config.yaml
n_layer: 11
d_model: 384
n_head: 6
n_kv_head: 1
head_dim: 96
d_mlp: 1536
vocab_size: 32000
activation: "gelu"
norm: "layernorm"
norm_place: "pre"
norm_eps: 1e-06
positions: "rope"
rope_base: 10000.0
rope_fraction: 0.25
qk_norm: false
attn_scale: 0.102
bias: "all"
tie_embeddings: false
parallel_block: true
init: "uniform"
init_std_qkv: 0.0373
init_std_o: 0.0065
init_std_up: 0.0373
init_std_down: 0.00398
optimizer: "adamw"
lr: 0.00114
beta1: 0.95
beta2: 0.99
weight_decay: 0.12
lr_head: 0.00684
grad_clip: 1.0
warmup_steps: 226
schedule: "wsd"
decay_fraction: 0.931
decay_shape: "linear"
final_lr_fraction: 0.05
batch_tokens: 131072
seq_len: 1024
doc_mask: true
train_tokens: 751900000
steps: 5737
dataset: "wikipedia_en"
MLP neurons of a small language model. Each row is named by its layer, matrix (down: output weights) and neuron, and shows model dimensions 224-319. Each number is 500 + 40 x the weight over its row's rms, rounded and kept within 0 to 999. Numbers have three digits each.
After each neuron's rows, "raises" lists the tokens whose logits its output raises most directly, leaving later layers aside.

L7.down917:426556456510512493570523443469471485500510515455549541526450504461517515507530522457517483548472516474521499570427523540503469487532579509500478525439472479470526487455524468480449478467468496442545529531524501470496478525588534577511496558524484477495479468585490468546472500503419452530
raises: " 30,000", " 25,000", " 4,000", " 300", " 400"

L8.down450:526509495520448521426513494502474483496503521533483470554520520421508468472460464560516429556486507456392500513473453432516495490437574590519449477526499557535441515456459479460478490517511465504537498502572466574476550568485482449499501535539477533487417511536434536506477396467485483513
raises: "o", "os", "pes", "of", "ov"

L5.down1084:526492469530543430438464536480438499614444509484466396496477512492545426455540472526510561499504500527516489441448557580510532453458530531516534508561487511510487391531521575490571554494459452490465459526512502516426554522535496484543485515533536494472527463456532582511505508534525487513
raises: "ally", "ously", "izing", "ized", "ised"

L8.down430:509566531567504531519564543441489477498529498515541608525522537494513415446523498483554495500504444517508492483495494473460455480558492492479459468513479462489491411500546501455488496548437504466531466460481567456469517482492439505495555523531575502498470456498532480532516500528463447461
raises: " describe", " become", " serve", " remain", " include"

L7.down1116:492442522544459485540499488496465497453449504518580484523515523564554507472473488510543523485507509503454512479565543475526499431553449441456474441469489564552470594505441488415527498506526520458564463524498503448493567465492436454442517506459414474448440489566507525472511475506491517474
raises: "'", " and", "\n", " the", "’"

L8.down291:465491521492441477510463490505514448472493538517476487425530486473483483519539465467598469553470435458506552535560466470553545437527415467484449504466483532574451514463525564510461523535487424487482471523496505462474539466554511519423493541515527433430530482517598423536500489497571465564
raises: " were", " are", "th", " include", " of"

L7.down1150:437593473412501537496495524547507508466496431391504540518492488502524505489472474498561488596504585495465530485518488567521462542561460533512527510483488521575599562452524488512506490476518467466468512473461509542574438466486427564471526516450512482492478541458476498570463547495537482491
raises: "ton", "en", "born", "vid", "ston"

L5.down979:482478530439552528461497449455536469463489462486504495571513455555475482537486513531460535432523495464476498424498407442510465467497513493481435510489521418541496559517454469546438462493531511510527492518567528519494516493428569484436466470555534467477489525463513511530485479492493465487
raises: "shi", "tsu", " no", "guchi", "ji"

L5.down1086:492455506551506550460449441523458525519515476523506489472500519483480570536425533466497500452474450486528469524465493467452546510558529435451422518569552502470513475502480518468482451508466453536457499511542512473553514535511559527645427473480486516425495439488437477532552504581501488516
raises: "–19", "–20", "–15", "–21", "–16"

L6.down588:494495620513540477521502525529531555489527540564596531468464506501496453449478541466553527589581473466563552621531506480529506457415484509472485481466478597583511587549456497557475532469487521453476429477498445478492438477457504483513538473581507519536456500510515509494534452465473577408
raises: " 2007", " 2006", " 2008", " 2026", " 2005"

L7.down1215:479524573481471471574471507496456495468538491591489493549460593550539504482493453521565529545511495492517470478546563526397502480507495471475506411514523606542553461473503563473541523495532440428507429545438490454501485547574528507451528492563482501543493465479477534510514532540531505459
raises: " member", " politician", " Member", " lawyer", " footballer"

L8.down1254:506471573522572479536502494482517435508520461548526454500464463533491476494486499472517482495556444503522547532500443442485517574536491503503498598506494517490590483451475506496465527528475511512496556489487441542514492511514435534528572495447588539488465474531443535451536485505550513536
raises: " 3–3", " 0–2", " 2–2", " 2–0", " 1–1"

L6.down1131:477468504432548520487472468490543405568403529523428421509429516511486504476514451520558512543511517564459508481515511495546482557501511547510520479484545504418485407527435464562499582534478422477471499449544527496511456500456470452464531504465439488509508545552483446502432524503480529500
raises: "dy", "ted", "dic", "ture", "ne"

L6.down1215:468483515450525529514508476538509536491527519526500448437489490571500487455472495421554492509517514531456491553537519501525450497473511582475520478555491494516517512541532527462503423554524550521600536444552429501511456511522526501484456531559488541509491519515467547420508466488466515453
raises: " |", "|", "$", "una", "\""

L5.down69:523529558419556518494458547526475529495521518540507459519485447467524521413459618496515494482552537546502510549573509464496474477506507537491538531469560572466519549553482584488458452546528391514481538482579416426497458521457540553497510486570492523471494466474503467471479461471453543514
raises: "ón", "ré", "ú", "é", "ux"

L8.down1513:495470513468457542522542515518519546490495490527478454501467458549493513564518538467519540512557490538485478512498481564523400497438526468466469485549552467498454446452570511485466514491499519489553432486437477498477530530480556534446480476480513444545572508459552466504477471473527505470
raises: "s", "ture", " to", "ly", "]"

L7.down1112:585393496575503421509456592523532499530550551444470456520490480476503571445498493426467573524513539420476490474520533495510537477537561530543549507504484511501462473500537478534548462544558466524463462437464454575434388464498503553523522495501552472477519486545469499418550504484555574447
raises: "89", "940", "92", "94", "90"